Weights of a small GPT-style language model, trained from scratch on English Wikipedia: 15 layers, normalized queries and keys.
MLP neurons of a small language model. Each row is named by its layer, matrix (down: output weights) and neuron, and shows model dimensions 32-159. Each number is 128 + 32 x the weight over its row's rms, rounded and kept within 0 to 255.
A block is one neuron, or neurons of one layer that tend to fire together. Before each block is what it responds to, as a language model described it from the Wikipedia text at the highest values.

Description: Mid-word subword fragments. Middle pieces of words split into several tokens, such as ian in median and piano or ap in Japan and newspaper; occasionally that after reporting verbs.
L3.down101 [128 188 182 143 171 116 108 162 119 132 106 165 131 149 188 117  78 119 138  68 170  79  99 158 134  96 159 139 112 123 187 167 123 129 198 129 170 158 120 147  92 143 161 152 140 144 111 123 124  14 177  92 135 122 119 127 122 144 104 154 112 124 130 143  95 154  97  90 113 148 150 158 128 150 110 125 118 154 152 121  72 171 175 141  90 117 118 169 159 131 160 125  95 148 122 155 156 104 107 152  95 154 113 141 125  91 121 149 120 168 119 155 184 146 141 169 121 127 187 123  83 139 115 130 134 164 120  85]
L3.down272 [ 74 128 119 123 101 167 117 197 141 185  76 123 114 118 142 170 157 110 167 140 173  62 124  44 160 111 170  82 206 119 126  96 128 167 171 134 119 130  91  71 134 143 114  94 151 171 119  97  97 111  55 110  87 191 134 113 153 131 106 144 109 128  96  68  90  81  79 141 150 150 128 121 142 106 147 137  96 124 144 130 135 107  38  85 134 110 129 127 112 148  92 150 103 165 151 124 159 165  75  98 143  91 122 102  74  94 119 147  78 126  77 122 155 121 174 172 129 169 161 105  99 127 160 130 125 102 154  50]
L3.down351 [109 160  91 138 135  77 164 138 216 122 105 165 132 141 154 152  93 138 126 112 148 131 161  52 102 117 111 105 125 155 114 100 180 185 162  86 100 110 180 177  79 160 181 128  55 140 134 153 115  95 113 137 135 148  77  75 123 168 129 146  99 130 122 116 163 163 170 100 127 139 136 140  97 101 132 134 141 127 120 112 140 130 105 143 168 162 129  19 147 106  90 151 139 102 102 143 198 145 125  96 160 124 161 145 194 138 173 103 116 163 140 104 129 161  85 138 155  92 126 157 156 150 171 145 131  85  96 157]
L3.down425 [100 109 119 103  91 145 158 138  91 102 184 138 104 164 117 127  58  61 162 116 130 142  60 122 109  82 168 133 142 138 122 126 172 182  63  95 126 151 175  73 153 173 132 140 148 128 114  78  96  95 124 200 111 160 114 122 158 191  79 131 110 111 105  77  95 121  87 131 157 137 166 159  92 142  98 146 138 183 135 124 100 115 111 168 169 126 129 132 151 143  84 131 160  82 114 143  44 141 130 165 108 167 126 122 161  86  85 166 173 137  85 141 150 160 120 119  90  86 135 148 132 125 134  60  70 137 144 148]

Description: Year digits and endings. The first three-digit piece of a year (199, 200, 201, as in 2013, 1997), and the closing parenthesis right after a birth year in biography openings such as born 1957).
L3.down75 [138 182  97 108  52 126 140 179  99 118  89 172 111 132  75  99 192 148 166 177 138 176  74  91 125 124 183 171 156 183 113 133 140 122 168 144 182 123 183 122 148  85 122  80 129  89 129  77 129 106  86 105 103 109  93 109 166 107 190 139 157 169 116 112 109  98 134 138 134 160 129 110 127 153  90 125 109 150 158  98 120 107 100 162 105 137 185 121 134  76  85 179 102 137 174 198 154 144 148 174  98  98 125  91 120 146 118 155 108 154 113 134 111 201 190 141 148 156 103 102 117 178 156 110 108  95 138 114]
L3.down308 [108 184 135 121  99 164 167 178  28 113 139 153 124 158 136 175 157 133  78  90 102 159  76 135 115 107 204 102  72 143 150 155 127 141 183 193 152 162 161 141 129 124  88 109 153  97 134 156 112  74 145 139 144 145  72 114 122 137 100 131 118  75  94 130  54 137 124 181 142  95 166 107 135 152  63 134 107  91 136 129 172 113  62 141 176 135 142 135 136  80 125 131 133  77 166 159  56  87 121 122 145  87 111 139 134 155 158 113  99 140  31 103  92 188 123 121  98  90 127 145 120  76 155  80 149  94 105 152]
L3.down366 [148 118 101 113 183 110 104 137  94 130 191 151 141 159 145 103 120 120  59 114 120 167 128 141 147 150  52 177 101 123 168 115 131 140  89 102 164 132 121 108  60 128 124  91 131 114  75 113  99 113 127 145 133 122 153  85 120 103 130 114 165 135  62 181 130 190 145 123 224 148 118 104 154 138  96 113  89  98 121 135 172 106 128 133 134 158 184  89 148 170  82  92 114 201 119 147  41 161 169  88 167 130 129 102  90 136 159 128 149 126  84 137 147 140 145 127 176 128 159  60  66 141 140 160 157 108 138 133]
L3.down808 [ 97 224 109  98  60 135 157 107 116 208  79 108 108 109 138 123 197 173 113 179 130 125 156 122  89  68 181 136 130 154  82 120 111 128 120 123 159 112 205 139 121 158 153 133 127 122 110 128 134  77 128 106 112 148  99 118  98 167 221 173 160 162 161 107 107 123  92 150 163 145 155 112 122 142 163 115 119 110 113 125 138 100  49 190 116 146 189 102 138  60 106 156 112 101 158 171 145  75  99 127 126 107 140 151 143 141 150 100 159 118  80 142 136 155 132  94 165 137 128 123 158 166 143 112 102 149  84 147]

Description: Word-internal suffix pieces. Short word pieces that continue a word, mostly "s" after a capital I or apostrophe (Israeli, Woman's) or as plural (1960s), plus ordinal th/d.
L3.down36 [197 108  94 126 103 122 117  92 115  86  91 142 140  88 124 153 117 224 202  88 119 133  68 121 176  91 121 118 143 132 173 171 182 169  68 168 144 138 146 182 114 133 117 175 139 109 195 133 152 141 150 131 103  94 140 129 137 131 128 114 120  98 173 127 145 162 142 104 148 116  89 149 118 125  96 132 140 117 156 116 135  91  95 124 136 153 133 148  75 148  82  91  93 137  88 121 120 115  81  56 149  97 129 139 111  67 117 121 131 148 163 146 172 148 101  83 160 125 183 121 125 109  93  92 152 132 128 146]
L3.down162 [111 103 102 184 113  76 133  60 118 166  99 142 131 166 129 106  95 138 129 153 176  70  61 150  95 123 119 163 113 135  79 150 152  68 126 139 165 153 118 128  96 141 200  91 111 128  91 115 123 135  91 105 186  95 152  88 168 125 131 116 135 129  68 124 151 234 108 141  82 147 138 126 116 104 137 127  83 148 115 103 163 136  86 136 172 117 194 162 152 171 168 130  80 163 150 105 106 181 136 116  79 115  97 115 153 153 172 150 159 121 103 131  99 136 118  89  81 100 182 149  98 118 150  91 108 146 163 129]
L3.down310 [109 149 151 112 105  91 102 125 137  42  98 160  98 124 170 167  91 153  88 120 108 105 140 110 140 126 136  96  70 139 110 119 117 165 145 149  49  92 124 143 225 139 105 131  79 110 192 126 171  74 144  88 127 153 128 146 142 124 113 109 162 105 120  93 134 135 132 125 157 116 158 117 115 137 122 116 169  84 123 134 117 120 120  63 143 151  74 154 138 126 135 163 104 102 117  91 150 126 152  71 128 191 113 126 167  73 107  86 105  99 136 103 124 103 140 106 182 141 142 117 135  84 134 168 148 122 123 116]
L3.down554 [167 127 166 134  96  98 154 140 103 172 102 120  86  95 152 179 151 126 155 153 151 129 101 115 199 134 149 180 170 113 116 133  82 186  98  79 187 147 155 147  90 120 113 126  50  89  71 175 130 154 170  89 114 124 143 154 105 142 182 143 108 142 129 112 146 169 153 109 164 160 117 136 138 106  84 125 128  65  97  90 172 101  73 116 148 141 192 133 168  81 132 113 149 109 144 193 101 143 152 121 148  89 199 118 119 144 145 131 145 121 166  86 136 155 118  62 124 118 145 132 156 133 142 148 121 122 140 173]

Description: Word-completing final pieces. Last sub-token that completes a split word or number, especially time expressions like cent-ury, 1950-s, Saturd-ay, a year's final digit (198-2).
L4.down137 [ 97 157 116 136 147 173 111 185 176 111 119 111 147 145  86 133 117 183 120 190 181 169 109 108 143 111 187 101 152 127 200 149 131 166 149  63 111  85 135 114 124 162 115 107  90 133 119 140 148 131  81 132 177 161 145 153 103  89 141 127 169  97 108 135 131 128  91 108 130 141 103 130  66 148 141 160 176 129 125 141 178  52  68 179 141 158 161 104  97 102 130  99  89 124 143  78 158 141 205 128 135 123 117  98 156 132  94 148 182 113 145  95 146 140 162  85  98  89 105 155  80 133 103 158 145 129 119  90]
L4.down149 [118 124 112 148 108 130 153 187 101  93 146 152 119 104  78 110 171 133 183 145 100  95  65  60 169 111 144  88 155 115 117 110 126  86 110 119 146 115 126 162 112 136 124 206 123 109 139 127 142 165 141 168  71 123  73 138 134 114 116 166  95 181 127 128 192 172 156 129  30 132 149 166 133 156  69  84 182 169 124 161 188 100  95 102 164  79 158 107 117 101 161  91 131 168 130 132 100  91 134 110  98 147 127  84 140 136 150  93 134 162  56 120 155 195 133  71 175 118 191 176 143  96 149 107 141 144 141 136]
L4.down442 [190 120 115 177 134 139 137 146 144 122 160 167  60 131 157  85 104 142 146  99 173  80  93 179 153 117 127 123 120 164 173 123 120 115 174 129 125  76 135 101 182 112  92 135  99 114  75 144  93 153 146 118  98 101 128 151 105 134 157 224 133 123 159 124 169 142  79 161  83 115 112 153  72 148 195 104 143  91 100 128 132  91  77 134 117 106 133  95 138 102 105 136 124 138  94 225  92 131 164  91 131 173 169  95 165 121  87  96 146 134 120 147  85 153 166 111 234 116 100 149 133 180 177 142 147 112 118 104]
L4.down908 [119 143 102 111 114 162  90 121 118 136 115 150 121  61  61  95 146 171 172 146 130  96  62 183  89 119 129 124 172 103 156 145 172 122 157 112 131  96 102  85 133 127 143 116 131 177 168 167 127  85 119 119 142 153 124 108  52 105 141 134 140 183  79  54  72 139  79 121 139  83 145 139  74 120 128 182 128 150 203  93 177  82 118 122  82 136 153 106 112  87  64 148 117 134 159 127 133 137 106 129 140  89 167 122 135  91 104 216 136 109 117 134  55 136 114 126 153 138 105 116 105 132  81 110 156 185 183 122]

Description: Year-final digit pieces. Last digit or decade "s" completing a year split across tokens (200-9, 194-9, 1950-s), plus inner pieces of split words (infl-u-enced, Circ-u-it).
L6.down928 [122 119 143 201  84 175  81 155 127 153  89 106 150  55 132 154 105  83 106 138 118 164 167 114 135  88 169 201 156 116 145 156 156  92 104  79 125 157 147 100 120 158 122 114 140 144 156  87 113 104  86 109 130 174 147 137 135 107 148 165  92 126 147 130 169 115 145  48 147 125 141 116  94 116 147  96 134 143 111  89 118 150 104  75 161 175 136 109 149 188 134 159 112  59  55 115 143 202 117  51 119 113 156 142 118 167 109 158 135 161 103 162 120 132  88  50 111 127  55  83 167 118 130  82 129  95 114 148]

Description: Mid-number digit continuation. Digit pieces inside long numbers, mostly coordinates, also years, ISBNs, page numbers and counts, e.g. 88.60'1', 193'1', 4,59'2'; occasionally place-name word ends (Susse'x', Glasg'ow').
L4.down168 [159 105  74  89 136 198 198 140 106  85 149 126  97  97  98 107  99 167 138 188 149 158 126 139 107 128 145 115 143 149 164 157 194 115 129 127 102  88 169 190 121 133  76 132 155 115  99 116 135 132 179 127 125 176 109 120 104 136 134 135 156 130  83 149 146 163 100  93 117  93 119 158 183 142 135  82 166  81 137 171 176 122 107 142 159 148 147 104  83 177 120 113 117 105 109 157 114 145 142 137 108  90 133 137 119 116 142 105 143 101  49  72 152 137 121  83 159  97 126 181 197 168 142  45 120 186 123 136]
L4.down325 [124 137 115 154 193 144 140 205 179 153 100  97 189 173 115 142  83  43 174 142 119 146 158 120  83 115 166 133 151 107 118 181 140 180 140 101 141 148  60 188 124 136 170 145 112 147  97 129 156 169 106 103 149 107 156 127 109 135 124 143 141 106 128  99 106 150 103 127  91 119 112 151 120 103 109  94  79 104 183 113  99 142 211 131 147 109 102  88 104 126 189 119 114 106 135 167 120 107 173  51 128 142 159  98 124 163 112 188 140 104 168 123 186 161 139 118  78  65 107 141 108 148 107  92  48 123 160 132]
L4.down705 [151 135 134 174 112  97 118 149 121 125  75 153  97 107 129 161 142 133 125 146 136 136 128 145 122 171 161 106 119 173 121 113 116 129 208  32 195  89 168 168  94 144 125 110 163 164  93 169 159  92 137 106 148 135 136  83  93 158 161 100 133 129 194 101  76 136 138 149 196 139 166 115  90 102 128  95 121 149  62 153  88 123 131 211 136 112 142  79 193  90  92  71 101 133 172  72 183 125 133 161 141 102 105 116 203 102  59  83 109 147 109 123  91 130 126 146  82 145  69 172 121 172  93 148 137 111 129  99]
L4.down873 [117  78  80 143 140 208 174  97  93 177 105 144 134 131 122 142 131 115 153 180 140 109  80 150 100 159 172 146 113 191 141 136 136 170 141  79  78  68 115 154 136  99 161 106 112 153  82 161 135 146 157 115  83 145 120  92 113  78 139 151 194 187  61 144 113 148 115 101 192  68 135 144 129 132 107 113 102 170  97 154 153 114  85  84 145 152 177 128  69 182 120 178 143  70  90 163 166 136 106  95 111  91 161 108 159 137 143 120 130 121 115 103 185 161 133 107  86  97  97 119 140 129 168 117  88 123 147 101]

Description: Mid-word fragments, esp. "ut". Second subword piece of a split word, often right after a capital initial, strongest for "ut" in Sutton, Sutcliffe, Duterte, Outstanding, Deputies.
L3.down117 [158 159 176 144 148 116 121 115 125  92 144 127 160 113 101 150 154 158 146 155 111 139 146 139 123 131 136 145 113 168 134 142 128 148  87 178 155 114  87  67 166 126 110 120 179 121 110 171 121 141 124  32  95 117 128 114 155 164  76 165 120 105 114 157 108 151  90  78 158 103 115 195 186 134  68 124  89  89 112 158 172 123 105 138 152 106 125 104 110 111 125 147 109 151 111  74 118 120  85 110  97 111 148 158 148 129 147  90 124  98 125 179 157 146 123 182 130 138 169 190  74 118 222 125  96 102 103 137]
L3.down830 [138  93 104 165 137 136 130  82 108 116 110 104  95 138  85 126 126 162 151 109 183 116 147 125 174  35 108 162 165 123 113 130 186 117 160 113 131 167 144 114 120 160 137 134  78 111 125 158  91 137 144 111 170 149 135  92 109  64  97 136 111 152 159 164  99  73 101 110 159 184  69 111 157 144 113  78  95 101 195  95 166 174  91 101 115 112 135  65 131 105 134  48 186 142 154 120  75 152 141 170 126 171 166 127 113  74 179 163  85 116 144 135  91 121 139 120  76 122 127 130 157 107  61 118 162 153 154 162]
L3.down857 [165 123 123 169 140  95 172  87  58 124 159 105 150 104 131 104  95 146 111  83  64 113  89  78 181 104 130 203  90 100 109 129 104 117 106 149 114 130 102 133 129 125 106 128 165  66 140  82 118 119  64 144 117 123 157 172 133 122 126 125 118 123 135 103 115  33 161 118 181 113 122 160 158  75 128 139 113 158  56  87  50 108 140  90 120 112 150  98 176 233 136 152 153 168 117 120 182 122 138 201 136 126 126 110 169  61 155 124 137 135 126 172 139 149 204 125  78 107 126 127 160 140 163 100 132 131 108  88]
L3.down909 [ 83 145 162 112 105 148 128  68 122 144  94 134 116 122  86 142 118 139 157 144  92  94  98  99  75 115 141 111 188 159 103 175 144 108 180  62 186 172 145 145 150  66 122 122 163 119 155 135 130 171 133 128 127 139 110 149 133 150 144 112  65 142 153 131 112 161 110 122 148 141  94 114 147 106  83 148 118 159 144 121 148 129 123 131 116 101 107 134 110  71  94 117  90 114 110 134  66 156 188 102 103 140 129 133 130 145 184 130 118 151 103 128 126 111 109 114 171  97 143 125 104 158  87 124 174  96 144  97]

Description: Closing parenthesis. Closing parentheses ending short parenthetical notes, often inside table cells: Hard (i), Larsson (2), Ganja (R), (CILIP).
L6.down861 [118  96 128 116 132 155 141 142 150  73  99 103 123 111  76 128  87 132 112 157 198 202 121 133 108 104  98 176 137 183  49 185 126 143 114 158 108 146 150  66 173 147 115 200 114 119  92 126 129 112 168 101  99  32 130 142  96 113  77 167 149 128 139 129 115 175 152 119 121 125 144 115 131  96 125  63  78  70 139 123 138 117 125 100 121 150 155 119 146 102  94 178 143 125 124 157 124 141 130 128 105  73 133 130  72 144 121 149  50 157 121 109 141 150  90 108 171 193 126  70 102 172 189 158 143  72 164 130]

Description: Closing parentheses and separators. Closing parentheses of bracketed asides, especially birth–death dates after a name before "was/is", plus table pipes after team names.
L4.down306 [130 107 110 144 169 169 142 200 175  98 141 143  83 156 118 148 104 156 153 120 158  87 173 124  60  59 153 100 205 109 113 105 107 113 103  93 162 139 150  98  91 130 148  89 146 130 114  64 136 116  97 131  84 131  93 137 156 119 190 123 105  92 138 125  92  80  89 133 141  95 161 116 112 177 218 114 107  93 176 144 143  61 126 101 187 152 114 124 169 106 171 145 168 179 145 113 199 120 111 104  65 141 149  90 131  79 129 115  91 149 191  86 120 139  79  81 174 108 171 140 105 138 100 107 158 134  96 124]
L4.down424 [139 133 152 178 107 127 129 162 119 112 127 117 124 108  77 151 109  92 175 153 151 117 137 143 130  87 123 145 162  81 124 165 102 117 109 137 113 152 123 132 127 115  18  79  73  86 154 122 134  92 141 119 112 132 228 179 130 147 139 144 124  91 143  88 132 160 106 112 124 181 115 147 194 178  94 119 124 173 140 176  91 110  90 108 142 137 165 111 107 138  45 154 192 132 173 121 154  90 145 117  85 140 107  96 106 135  99 120 126 156 119  99  95 177  99  45 161 164 141 151 112 148  86 178 124 152 101 185]
L4.down782 [163 114 118 105 141 136  82 164 165 112 178 121  87 186 144 137 128 101 103 130 143  51 103 204 106  86 122 130 174  87 171 153 102 101 138 108 128 126 172  87 109  84 118 129  97 112 137 171  87 106  94 129 145 155 126 143 136 115 111 121 120  94 167 137  99 131 152 119 218 120 160 115 163 106 120 174 112 126 115 138  93 111  99 168  72  78 108 119 178 176 124  94 151 144 146 186 138 196 159 145  63 107  83 110 132 155 132 163 122 135 145 171 138 149  96 149 127 127 115  99 124 133  98 177 119 192 166  93]
L4.down940 [132  61 140 153 136 113  62 138 135  93  98  99 164 118 104 137 113  91 120 136 129 104 128 160  68  79 151  94 146 154  71 142 106  91 125 152 130 176 111 138 116 119  95  36 127 103 133 168 100  88  96  53 132  85 146 151 190 118 103 146  65 136 182 110 126 111 100 115 112 157 124 154 163 102  97  87 119 174 134 138 111 140 115 109 164  96 133 160 138  90 156 143 179 117 133 159  89 130 103  72 163 126 112 105 135 159  96  76 112 121  73  92 132 127  95  66 209 146 165 123 174 173  95 153 200 102  73 134]

Description: Second piece after initial letter. Second word piece of a word split after a lone first letter, mostly place names: the ap in Japan or Japanese, ond in London, all in Dallas.
L4.down213 [100  68 105 151 107 184 186 168 120 163 158 181 135 130 168 181 110 140  90 172 131 121 116 163 165  82 173 198  94 154 141 214 109 166 158 137 125 115 108 108 110 112 138 126 118 234  73 104 120 126 112 142 136 100 101 107 114 120  97  91 107 140 111 117 122 117 157 149 135 129 116 199 118 181  93 139  94 148 102 156 121 156 104 154 123 156  59 123 156 104  98 152 129  88 177  96 111 126 105 119  90 136 141  54 172 160 153 130 135 113 145 141 179 129 130 177 101 133 108 115 187 144 111 170  79 147 144 124]
L4.down226 [ 98 129  77 141 154 132 110 173 152  88 140  77 146 207  93 106 107  76 124 122  97 130 108 130  84 150  66 113 143 120 113 142 124 150 133 128 174 181 175 142 155  87 105 175 202 116  78  62  66 162  91 180 130 157 161 106 106 137 112 135  99 181 130 157  91 143 149 134 156 106 107  76 100 130 164 128 115 132 122 137 144 134  21 164 173 136 135  87 121 166 161 148 115 121  64 132 149 147 147 119 166 149 104  70 158 125 118 112 169 118 160  89 134 130 144 140 186 109 137 187 133 179 128 129 121 168 123 160]
L4.down703 [157 157  72  75  92 171 172 174 156 105  90 106 127 165 141 112 101 136 117 165 117 175 191  47 101 127 134  94 160 153  88 104  87 198 184 151 176 127 117 133 111 173  95 128 205 122 120 105  99 139 119 189 110 212 157  85  79 128 128 134 182 150 129 169 163 123 151 149 122 104 114 114 133  66 124 153 152 102 129 145 114  92 138 152 189  77 176 152 134 127 128 163 115  47 120  96 164 162 206 175 124 160 116 166 148 116 157 115 118 115 169 143  84 147 111 125 101  90 168 148 107 151 159 107 131 102 108 118]
L4.down896 [148 118 123 121 133  77 142 153 182 143  96 129 147 100  83  64  93 132 136 105 113 103 127 103  56 159 104 125 140  94  12 136 121 134 166 102 165 126 132 193 142 163 110 156 177 155 100 124 136  92 140 170 161 164 130  85 112 137 118 161 108 158 191 169 116 125 159 164 153 100 181 118 130  93 119 177 131  83  90 110 136 194  91  95  79 121  97 109 135 153 116  98  79 100 110 105 100 112  96  99 162 159 166  87 163 176 146 184 140 137 114 151 115 196  99  60 189 108 123 171 124 109 170 155 118 163 124 179]

Description: Digits within long numbers. Later digit pieces of multi-token numbers, such as coordinate decimals, NRHP reference numbers, attendance figures and year endings (196-2, 2000-s).
L6.down433 [131 191  73 109 162 128  93 111 162  76  89 128 158 125 127 145  57 160 167  93 163  54  98 176 151 124 153  94 126 167 178 201  83 180 152  96 159 101 126 102 107 161 116 132 141 133 138 131  84  85 182  79 188 144 120 178 143 115 165 149 132 179 115 157 112 146 130 111 146 129 135 130  67 142 126 147 150 153 146 123 137 129 130 146 145  94 123 148 114 199 118 131 104 120 150 131 116 124 115 109 142 119 173 124  95  98 133 146 103 204 150 131 126  65  78  58 166  97  51  82 138  82 103 116  94 118 138 164]

Description: Mid-word "ut" and zeros. Two groups: the word-internal piece "ut" (mutual, Rutland, Sutton, lieutenant, solution), and the digit 0 in tables, scores and catalogue numbers.
L4.down362 [110 128  77 183  84 111 108 142 101 164 142 110 118 107  89 164  93 147  58  94  89 154 141 111 113 131 165 175 104  98 199 164 110 132 125 192 125 143 120 161 122 156 152 118 169 142 139 151 133  96 155 120 187  95 129  95 125  55 113 120 108 128 141  97 162  86 167 127 104 126 151 144 115 131 158 138 111 141 145  97 113 133 128 114 154 140 169 105 234 148  68 123 112  76 144 110 158 148 164 173 120 182 171 112 192 121 111 161 130 175 161  90 103 111 162 144 151 101 126  96 110 178 147 107 145 152 112 163]
L4.down465 [120 118  79 111 139 176 107  95 175  64 130 140  84 108 143 146 131 128  68  82 189 151  79  95 198 131 182 122 143 150  71  94 130 124 139 114 127 145 164 153 161 147 106 101 186 108  89  65 165 101 130 119 130 138 173 109 132 107  66 115 138 137 110 104  45 173 170 149 117 142 129 120 162 177 169 112  74 139 132 107  92 205 154 136 118 115  87 142 141 133 131 130 175  92 153 111 148 149 138 127 126 111 141  68  84 115 111 147 148 120 108 168 145 111 164 142 106 125 158  95  94 182 117 124 146 115 158 142]
L4.down577 [138 147 165 157 135 151 153 115 146 115 172 176 138 140 126  97 158 131  94 112  83  84 138 157  98 171 174 135 124 129 176 173 167 173 138 106 174 138 170 148 101 150 143 127 158 134  86  74  64 128 125 105 170 151 117 122 139 167 127 167 112 159 144  88 154  48 109 138 163 173 113 114 159 111  66 112 127 122 142  91 121  82  60 112 186 102 191 156 154 109 123 106 114 200  45 124 152 104 181 124 116  93 128 158 120 134 183 144 149 116 108 106 141 155 112 109  98  88  85 144 111 124 117 166  69 117 145 115]
L4.down644 [120 120 111 108 126  27  96 128 159  94 116 133 127 125 139 190 171 104  74 114  76  68 136 142 119  76  80 129  78 116  71 113 132 203 171 125 157 126  98 141 125 121 100 145 116 136 107 152 190 159 144 137 140  90 164 146 109 129  81 128 149 145 124 133 153 119 110 113 129  27 129  69 160 141 110 102 168 131 161  86 166 137 146 157  79 176 135 139 146  64 121 117 132 117 108 137 130 145  88  80 151 102 118 102  92  71 174 137 111  98 145 152 120  74 172 108 109 167 122 169 202 154 112 141 123 174 178 167]

Description: Mid-word fragments in split words. Short mid-word fragments of common words broken into odd pieces, such as "at" in d-at-a, form-at, "ig" in d-ig-ital, "ar" in l-ar-ge.
L6.down75 [135 109  84 115 145 185 177  72 173  87 141 129 155 158 128 106  96 145 131 185 132 175 142 125 149 112 100 209 170 166  88  90 123 137 125 153 168 176 185 135 161 106 153 104 150 124 107 116 104 119 123 105 135  64 125  99 143 111 131  84 180 132 107 173 144 162 108 114 114 150 172 106  36 127 128 197 151 117 159 148 159  46  43 180 188 132 128 153 163 130 148  82 165 119 109 131 170 140  81 121 155 158 122 154 145  90 197 114 158 112  88 127 115  90 137 176 169 168 116  90 126 110 160 149  99  94 135 158]